MLP neurons of a small language model. Each row is named by its layer, matrix (gate and up: input weights; down: output weights) and neuron, and shows model dimensions 80-207. Each number is 500 + 40 x the weight over its row's rms, rounded and kept within 0 to 999. Numbers have three digits each. A neuron's up and down rows have the sign that makes its largest values positive.
Before each neuron's rows, "fires before" lists the tokens most often just after its 100 highest values on Wikipedia text that the model never trained on; "fires in" lists the words (lower case) most often at its 100 highest values on Wikipedia text that the model never trained on.

fires before: "it", "en", "ad", "ig"
fires in: "british", "written", "writing", "french", "brigade", "writer"
L9.gate318:483448559486438532506520472487569471514420474555536507455471541543482514553470485477463508440517523534514558487492427523483494540497501512489510478519552488462439486590593419469590541498448500475462520507454491466502513442485478568537456435519493518487473520442439463497524508499458465484541522502542443511432511539505466466453424480535491512495528490459573524437518478544509509525525
L9.up318:548493506480410448489541445447552516429566562468496490509486488473474490512498457473469526530491514438528484455506473488501461493473487543457564538529531474553496434518431479530526536490451565492429474483528521517452492458443573588484546520547499527530503531466502480528530551441532482511455505485412467448517562450491485453538568553504415449565460531453473514493466531463548492527505
L9.down318:463524516556448535440533493492546535488435481482488478522524450575531527514515546492431471567532486442407512454542467509509468574496522532487486477501526506502438492610450454453487446502465546462477440539526538445518507476439562505417475475482534529484491462485474422515520465521515446481519547515511466512465489514521538438563413468510556499435542491523525494496492514427496497545551

fires before: "ear", "oun", "ou", "et", "or"
fires in: "year", "years", "young"
L8.gate459:413455465463439478522474497520567555473522537518573463494505495492485542522547581487519550503473570495501497523438508492509517489541441467443443538498525472508508509477428481500553451513524498446516437485470458519533527576514517539522459524515468521510468477526539486540525499523463541535556519498528471608501558481493547406511495389499523485476413494559522511455571424524459423522533
L8.up459:501477513561477521544485484471520421469542450491448486564476496488527420499521580556534481416467515426493513541492532486562439533542492414559473563504524502428524481464512486555496393519438455499514477545494486461426503546488513569505520523517524488504474479498582520556518531474509553512456506447507531512561523581521589482497520420514565515560464460512508484565510443510467479554479
L8.down459:482594443456431466568552448479471511566505535498515516554504563403450503508557449494541456481535487571583562535462485443496521456539557524523544471405565441505500556478528451502490497508513490522523520457459540466520557452467434475537485493556498504483516557532569514502485456504496454545483517505511498518510481435481534421499473503505490444577463464478477502469429432513532499595477

fires before: "en", "at", "ing"
fires in: "been", "green", "given", "great", "written", "taken"
L11.gate136:500498548523523560471460546487547502532443552401509477527469503431516533494464464494502549512501473455411536511442483429508476457504542465504535394474482482530526536509518513510430476542534578546404472422579465480525471475472468535429451472460477525551486460475450546503499546512515549464426491513496543507511450517504437479463461553520520526503478486517489438455484550499509534511514
L11.up136:517507589494509583431501532560516481462520469468452418482446540533496467536542507492526492458554527496494512507534479488523483545510518489503539531476511508500547431495489520446478474531529491492493504456480457456443493544507560570522511513483471503520523452517480449509399496528495493610511583437384514563478582537546490503505552377507521505498496521491469525504531466442585490524523
L11.down136:478536546514588539441535548601491460551474518510438505469464513478516540561550484526457466478533433557556511477469549461528483508493475553439524465465519541567477528504519516512471588532443500524525517464499470562510490505452469554505536557501543492511426540456541464493492456572554484520507434450465521536547497530482541493554464424512455461474560566525486475500466555449469537503452

fires before: "w", "u", "ong", "in", "iv", "ed"
fires in: "between", "structure", "private", "armstrong", "strong"
L8.gate367:433452428508517501541497525453477580489505515529518503538499396511520473475435556482497537503481495541544497514502498466609600495524503482493542502455460455517497555485447506469467509503503505528473460486494498459491464472520465554475436474586551534493553486565490447486462486528429503587494480525451483616483552462510511541466460534452430536501475481452474504501615537489545517515438
L8.up367:485524458514524479565497435511539513557500506501468521486487568556525527545466445509546544503489578485501479532537525494383479485460458491486527486512481475538527496531472534499464508484437621532514523507491453509485503469517513532544473567533514540493508547467516440478476504526492570537469482509486520538509510462504538468468539612532513560523524592500519405473507499500487477493433
L8.down367:554520432450495477535465523437526515533490467488525515513449515512509504462540536465503494501507568531503483556448460501496435523508567552487506551482519473491525400518529588561473496498474503447512499470502460561514539458568518487461494536526490498509578561470542501544489444566558504473479495556501597556502515464496512465452580492572428446512555529502434524515472468539460477502455

fires before: "em", " Y", "ly", "th", "w"
fires in: "new", "november", "july", "north"
L8.gate82:490404454463461520495569484475510478460482531539640450547512481497559477504495478558462530521505522485479500486481553548449478504475489479443463496519531524502473425493471508458500525485437522463508471482483388513548524551513457499488454451519503500504521498406510535503491529451486489553556507428463543470554530449584521478487494476476450489511412473478549510498529530426509483501508
L8.up82:531466536496487523548523439523528558538493521519481428547494480517567530515524478552572468463563518442472525429402535451443495524528517505440474488523566539549514498558512520485466446530505484484536452478516537501497494522534554497477517459511485474490570459544486408445480566533525527486427550461502524408469546545549512496501508473578614459502488531473534486438558515480488548491486
L8.down82:514525479515466443461551510522499481522462480533528486484549501489466511486438590536467541498454484457471530538516451517488595481545505499522530493499477495451503459483451557498544453529527529483482510479530536482547474527480512552491525438443488421445488491491446499501490468522463527542436462501488477485542489466554536464440461466430495547462450566493491510531437462462570549503517

fires before: "d", "st", "ed", "e", "ce"
fires in: "second", "first", "against", "province", "free", "freedom"
L10.gate51:519503498545463527532449447509470494523461489658472460474416442565517489510460541455508477504500490556554489449491513526448483435579533481508495522541513501456537541426510510530533570489529532518423468437527454489483484490576445531499490508459525480557517433490497510488466454521528497545497451568513431467547465516473554502518427509532446503508471500529430498496502475575517447495442
L10.up51:614536469447487498548518588519478485514510426489507450455469449542534468462536420557511562527498554510444537538545443474391426504463571492497547531473487475487506481480525547472494513522459474445501463486539482502534413471473526468478514508491560515512543463418501500511518498506479403513554444589534459469532470489518470482448439522482495512577528453493461500481524505545475456493474
L10.down51:473523508462484514421524519471488505428531477507435517558559538462481470483486477541499509426472505507514451424521532525547429622547486474531459451489493552519475527471448526592530569541466534513508448512467512469487574572501540448463464566505417463422460508535571432489579446497461503542484521397472560515513470547483536477475518501540508491475569557535500535554480510489508446498521

fires before: "ity", "qu", "e", "ion"
fires in: "university", "subsequently", "professional", "connecticut", "secretary"
L8.gate185:473452534492436531493521503471566481440449495590512494401481484414507576514490463469526491498459483492540567522448510416514466478493561538484524483498496463618431615533489505483501550548551534488448480451424451526537463560460518487564466442539517458559466557461440446470380506542481445517499496511513463549535486514514508424457438492481463562467498536486510458452456483501536508411480
L8.up185:478505543493502531562424477487474430497521526511584548459492477433523506484528420506522448528494473477455464532583466498443453491468548523553539473538475535460525536504505514491480552476455510489501465466472425499543478489477578468488493467507494513525538484535489537504530519548484490401515508542474440475513441558578484472530482529485484521527592484436549599452464495556465472539463
L8.down185:373529553565492515524563524476493523529526504487526483507515575494559486436440518538490540516493460491485411506562434413479385530542486543467388521455487521520496529544513469504617492498568512494456504551565522454530503505501533447469543502523485576496479526464525481521491452466544427491458499496503551519519499534460524451537496465486548522526498506570494561455504482525536439494513

fires before: "t", "c", "ter"
fires in: "county", "country", "council", "countries", "mountain", "announced"
L2.gate254:518482502552522484462496475458549464478481507505489464531470492455520449567489468501455485524466419501462475499488477432482527506433587524453459532560533529506481459538563488462488523593494540457451485545542432431500489399499496463556543453507522553532535504515510558543443529489514496476451524541470494509530494482512524411512500438475373581494524522524574507483436450527556598511445
L2.up254:511493572535520539482483499505589528506479468543512478537494461429525464483413436459450446530497500416434523489529490533464503490500505535515545466466534513518498504503586522459507513527576547513490567466542509515516498492436507483466550489579542433467537480532525493422511532432508506491471501485563494541483540463508519489477561442501542547548546468538507505493557478509553528490446
L2.down254:493484536452552499504447454455543486481430478575548484499562463513545496521443470547507516488465517524498504465537502458513444519475509524505536493588532443447504487549482486527494519554517433510475474410513505519514482498443455538518529461482537506522522399547538434369545488430443501441481425494581464524421483504491493439539489429509515564533443492502478496559471446517473579524469

fires before: "en", "e", " st", "ight", "s", "g"
fires in: "between", "railway", "norwegian"
L3.gate166:446485473486425568489555522485454471482441552511492507591504485525555504492535472426552497488513532560488477443494518475456587484556513493446501529439462497475416542492474498503506484481486480535505563551500466510470512523612567496519522441526506464480586425548494526506571484519472508548482505438444502494480483530432512532548521535459459379562557546478490516435549515522495525460357
L3.up166:471478479495503549481491539461504480433539480524467468565426500483519402542533526440486472481523412542438516517512399477508522511498467508481509513488486554457464551539445507474534510512446469536491445546496493491461445455429491541542520437417534506489524442539467588437456589493516584496478475497487512524431481491477446546471572512487534390527518524478460504479520478553483537499446
L3.down166:507519490511502489481499500512448495504522447468499508546514397608470578503518547468466555571481512508513503535541514447512556487479460417434450447554574439467525530500482478475448556495437460494540461501413540521469498432488458490512511460491473558483541452521477515551512532513517486508560513488481465462500558489370511408577484542490451470526486509448540461524509512605504543529513

fires before: "ear", "ec", "an", "ort", "ain"
fires in: "years", "year", "ft", "spain", "spanish"
L10.gate450:528515497479478488501545450531513470433448540498500510569519518540529568552475522566477493470487557459514507463486531542566541572469427550478506560428586474514514488482525483521532499499449457497501560474556472519503439480506506543569567464499486594474496487450546474511515502528502461561526492481483460474512511505405506459444520458452480508436496553449509492416495470557530480485492
L10.up450:545500469466469437494374498528485517574542484586455504553454549521527438519495502521496472532449472510503500496440426503559570478484458504535507526528571528479518468532533436490476466587469489463465483511552509540526478479523467504501503468496476512458508485505542519471483515581568546498418591490510522484573541474472549513473539514461500461486501451521512524551521459552502546623450
L10.down450:521549481495500463604544476551521453428535534453421492526485513441480529571504492530535570525500481514505467543428549521443415491490507451519510520542501475535545438426503481438522443477526542446508501492507522559501476493543451488576560481518505431521554526469531507519634470491498479521499509530445511512487523485465500551537485501422478469492513508458534425553543469469495430522442

fires before: "e", "es", "ing", "t", "ers", "er"
fires in: "life", "votes", "love", "white", "writing", "written"
L9.gate273:538499540494529484440520529476568462491512462455484444528502506468490501530488462530453423501480526456501502496515465537492533601515499574507491472448494535507568541542550506465577542475499517508496481456559454446583474451530537510470534421482457510425527441515517512496594548507526523447509517435480532500501517475509505530502507463500490486560453457452436439493533498558548464452555
L9.up273:489445532488453458565575478497487551463489478529526458493466544482531494587542500569422467468518526423446486460523455518550436509433496468479471398510522510446471512512572461481484555497469446491593459469520581473480467551514567534562551503547527464437528476454502466478518567478497479456509509502598507496469546491594521537531575497462557525535494522461512499518468477532460415523519
L9.down273:492593480520425435422473497548466501523549464467451504515487503458512507487459477466505473529501447500547425498488531466522528513548548507416470492546491466447466467616528511450526478518516460538507477524518464502494497485480503463530532507450427521480522441479520495361518479497537417507499545453480547502438503525497558492418548540517529513487533541521504524495482540537503487560482

fires before: "w", "1", "t", "her", "2", "ul"
fires in: "between", "father", "further", "betulana", "2012"
L3.gate549:498495554450475495421478461533482525427481484533570497515505443548503511450496566479491551500480461553550485497502538613476510441457508552558518508556516566543559586467479493485514526571585528515434475451405438470526529553600478505573522509523509499464560509482463513528476451479455486561483528487497524491500449510529485447564463514461471489505543509540547492554506571475561410470486
L3.up549:521441504554462493495505452528546563489445478520558500503490449522555562533473461483495483529508519495465555552505523457486487503460486587568525551517445556516524528565492480540529541515481550546530496478527516502413563479455490512532457462440519544393458513470533484418478513561538568472569481554481487541486484471431428461527577407443496514528417510464534516475566459473515516453493
L3.down549:507478484542497524443534503574502510583423420529581524541513430529533622509453481508422548473465503483477459511493472536491497557532487523424402538479498576503479530491497502479562514490506551511560509561498504468521459483525461548555415494524461489441522513442454472499524492476441486477475482517529534452486480510459535493572459479502483503509469465504521515497594569467514449461531

fires before: " a", " be", " an", " p", " s"
fires in: "has", "had", "is", "rival", "river"
L6.gate517:570517526470453528493492526459533524537442537584549508439497434516597527535549433455472493495427468451417529475485507497471519534524461504508440486555528576557541533516500473498518501497570439493483475424433442478452467572511426540509496434533422498514520477540489498467581494519518496509542608459564561499531504499545440471495513451495521510528429474503523542451465411584521497521560
L6.up517:567531487444468504558537603464510502497565489545457497487419495459491524455547431470487522494469484495513548566529486452512427537518518511474553417472409476562507547493472481503521505521549506511500568414515519443472488451543481497519477452519430531535463512552523363501557505548500429547461549531543533475491560491448506503467498483530445555492493511519527582477479459475503456495417
L6.down517:505508452508448512476425507542422483519526480472528496497501536439599476513521510489555483556526491481479504443492433500488533601512554485475555544504447509465542445459538520537502478435504497532417515492440428506496518507535515487561517518532485524552530547456440514552526558501501407502478423473445489490572458428492521486488536470443551515506467532494486511483491502514499523495513

fires before: "y", "ic", "ian", "ed", "es"
fires in: "history", "historical", "historian", "historic", "features"
L3.gate564:429504490567567508496496476469559511458486413440546493527473471509543540533409509522472469531523489507474515602454512482526518477500481549567443449482479531482487498507511538474513511486582469494486495447467483509463563493530507474562482484542437473446498525466554605538521507475438515519437436430537449493497509458442471537529528586502465505399517497468529521509521503546548480503480
L3.up564:510496489493511526531552535504453528488493560507540506513488489553497496430520506506468484529482500477489508484432637466517555411496522410495479518543510463482504377413506506500490488497509397514567543500499529546444485478548490501463483549488482437566519547460560433541571465455449465491466507514490506485504491555461483580537527543519460575493483468534409462523528497458476464532447
L3.down564:588464518433520470534493497450495527488551543562524422494561538486489508482504541449473542453498426482495470472484492545426494486498493474510511486509507480510514458566480451476453520497533499524488557484489494480534511514567522449473462535422538456499493549536497445479541468575443564490564560479470505455556495446439510419452502536471450480482441558501529534471465517455520549483401

fires before: "it", "ld", "en", "ight", " the", "od"
fires in: "would", "writing", "written", "won", "wright", "writer"
L3.gate59:430503532484493530513415448449496495543422499539563489482437484521583521484438509451468501547459519469449511535463532467468487456472519443507557467554475484502443553550456448481443494523498559463527454518551487479473437480469445483553500477488529456483537471505505493428469568566503542516468535528518463466489510523475370535496500529465454406562461587511533528491537440484508484498438
L3.up59:513504553509512506545447530543498502543467501476486460434508495534479502487527520447574481464460490543483511479570483474436476475442535500572515511543566522463528472501456474531456576473537516551489441588462471463409557487500545568578503471503488496527535549532492565505454485523547492533474546439480537470454442578452514551479497528479515530555519487480558523493456546571487544512437
L3.down59:403521546502524527504537449490520459454450471495475458530551445524479549569488472487424512554468570462489497479549533512497452503435530486528479484508583505514460531528507478504563537538480529512560503524507439571532470496397504472463452551451490531462548474516492454419508524435528499555471543502511483544504553520450491474580474528549451584530510434573468499558509508501596464531589

fires before: "w", "ry", "er", "ul", "ri"
fires in: "between", "country", "get", "block", "peter", "betulana"
L2.gate442:470442494546541512515529458499584448525482504546494493433524551495505549470497537528565486456523577489501514526541510537486498520509562518458553537480440542464528488507514480484496490533533550487477533450433467495449589484577538448564501434457493392431552493510567439492460453502468436519532539546497540431458535458489522573540422505485506536455514567472590454467505494476518464515483
L2.up442:547465515503507519432483434561447542519547526461462538522555485423549562486541472523536470385508486474475459485499464482500532529476543481452506544439482486486512509451491567477496449514561548596553572429460499495455525472475464515569529512498441525505438463521494439493503527489473465464518522528537461522504537453505549445520472472506590513515437527500468477573510575575556459495548
L2.down442:518535450491523521475430423610442523564497521470552546443489460515526561475525521523556587473431496568500411524527456438501505480481471460497534566551514494584507507501485509578493483468460521538511512437505560533496515432488476556490500510503535497514444482583484503484509477497537494478538506547540458484484442562507438497413520500422531535529523537584449501520497531551481493459458

fires before: "e", "ing", "t", "ver"
fires in: "have", "home", "however", "love", "without"
L11.gate550:539493474509495517507530470435540429428470501439402443492477525472496494553496393574500499494496586437442467513513490471497459503570463465490451435449519542534552519588505455511558528468531527508521493479520473495497580511482512436482460469519421474484547462500582413457528533618505453548515555488586552523454520445533517558463464440543514501559482545529484512501572501483471479511485
L11.up550:520439446445483506583501494540459561530529426503511445495459518569440503531529514541429524518449494468484544534488460464539435491558498578534531480541473550577518458563474529545521527575499508492488516510434472527441508487442604501490545483444546494456523560540451529510509570533426515495531506468455527525413532542463571513388535543441500427522459499485546531532527555547495508449513
L11.down550:539405524498531574480519505517518530533482490594520533511495466452490470505429448508477502516418487480463525458467514493442563565555570469433420446520520416492500463528543505453519497439578530532460510559471534481568370467474523521499437447453448480425479484483541481456473492545433529519468474453517506455496578462454546472533546454439490511519427545510436473506544537537531493506503

fires before: "h", "he", "her"
fires in: "she", "this", "further"
L11.gate426:537537509506471551501475555528562485460448449501496476495587491517500507493424487427543555507463558497431484472484527571477533520495544554527519423553506488458508530487432570527429467507456451491559508443526432539483506455504497544520546480484486578454500525448480518521584480499522530499468565550437510483491564499499511520498503547408508489530422454587481441412486525468529510490456
L11.up426:481488488482462546450495597499490555494493445522498542540508521477546548471438463444461498482540427536621444500458435509456532506480509466510415518588542475465516452497533510516429493470494508517559541524475462470532548483497614532524496454486476449474513450505481432447593549438523494519499567530527515510519588457514543488506450500487475438492445534483500510482438492544486534516555
L11.down426:541565493456510526438555423511568520503483492498567522545560453577481427497479517512455608513507486433496510480419529494555588548572479523468500439493511511508546604505484504539443445399449500542589454531537547475500549405490488516479486501483470519465501493526477515486496490462530545479551494474436566471461538497418526460519521461429540525510548525481513527505488528495494495499543

fires before: "ic", "on", "y", "c"
fires in: "american", "former", "america", "canton", "grant"
L2.gate177:542487445486475519510483477453480540492508533453522539508520455495536516483530516580437531457456553527413474480464499481457568467473497496491441457495465455524497554510523544446517491488506467466459563512502472484542464450483511522504456397508462487489516459509542437464502469528467559578567501502527468543481539504397511443525392452481488504511487527446510476461547511482480556459515
L2.up177:563506548609499602549516514481528476503529538492436502584500447460505500488448523518476483526487556454413475524440486472465512472535422445398465460481468508552466538589554575465452545427486558431490574507485474482554468502476507511444458439552536476524505540529470482495471439463540490496500495514507448481531549463487538462512466510479505499558473533476508491475556583496547539516499
L2.down177:548571563472470467447488484494458428535556544456448491534518494508550546464498565545440563491507475550476427514450539444508508508480466481469432426502461575531525489544509546445522469477506482465475588553562489486515481479557443529464457444486463441490472491449512465444530522514523489499479510518580444561549526534468495506502450493533567542528459484554461463534532559478539553446507

fires before: "ue", "th", "w", "al"
fires in: "league", "health", "north", "federal"
L6.gate273:622605489497494477522494481560482521500494463537550444544484540504502455531521491506518512511505479596505450439558509570420459518464503503488415400529497525501490498486544499500511494469494497426468452477520485519539458496493521549525530466565506478481521494528482509410539496535492469527473503539402524495534501484501523510389512506489451504490538470570486505556464440568542495488477
L6.up273:506474451500433514537587479589458587455478554522486472481525469510521491527473504515501550491534454541536484469427497480477570556488524446505453544460467488520423533546505497528422413486509434482507597526510490536487530472544456550506610504460486524472494453523490474486531483546454469480492532562509547533564453507490529505438581482388502423465487524519449475487479527414461492508482
L6.down273:554502560456529509522477441482538483485525479456527479485528489461471510528423427501479418538469576463538533523535467435527505564460542504460540459424561516520481529526500499438461509532499446478470493416507526448576493558514485491455503512559483501484530469568483555478479573486449520468534395483465493448446411558531541521471550534485528509530442474490532487509499444544496542508433

fires before: " f", " s", " p", " c", " a", " m"
fires in: "his", "japanese", "language"
L6.gate399:522552447503464525523536456489459484468446526505444480504539444495581521483558448474503489478467565401445459482452576513486499532539453505420447561538485519530529527509518523437554474425441486490504538521485524550472480507500498530562570474580502511457463581441521481530523472560563496481428479526450475489546533525522521520521490464461516503503544492529480439534644495531518429490426
L6.up399:545471515496466541517515485403484441503515529506465543460527435495478525469561432483481552493503515388534496522482483449493460489529490538435476538493486453499527527501494520470527447538533474565468539529552452523467460442541488436450507511557528553477499501436480451487456517528520467511492532478455530517555520484546542523507520473469477477462547517462535500546537519495508476489535
L6.down399:444514506516546502513508534483537445446546504472500507444451465541565449562508444545460442605517453498536480479497480521498528568510457586504484493499470513564508588499593489519530471537464489493548467503545478575492550460507508510507433499489445508499503435540487511508483538488480499494500560470537516514475532528468500474492564477520546525516485512537547482478547517505453487593505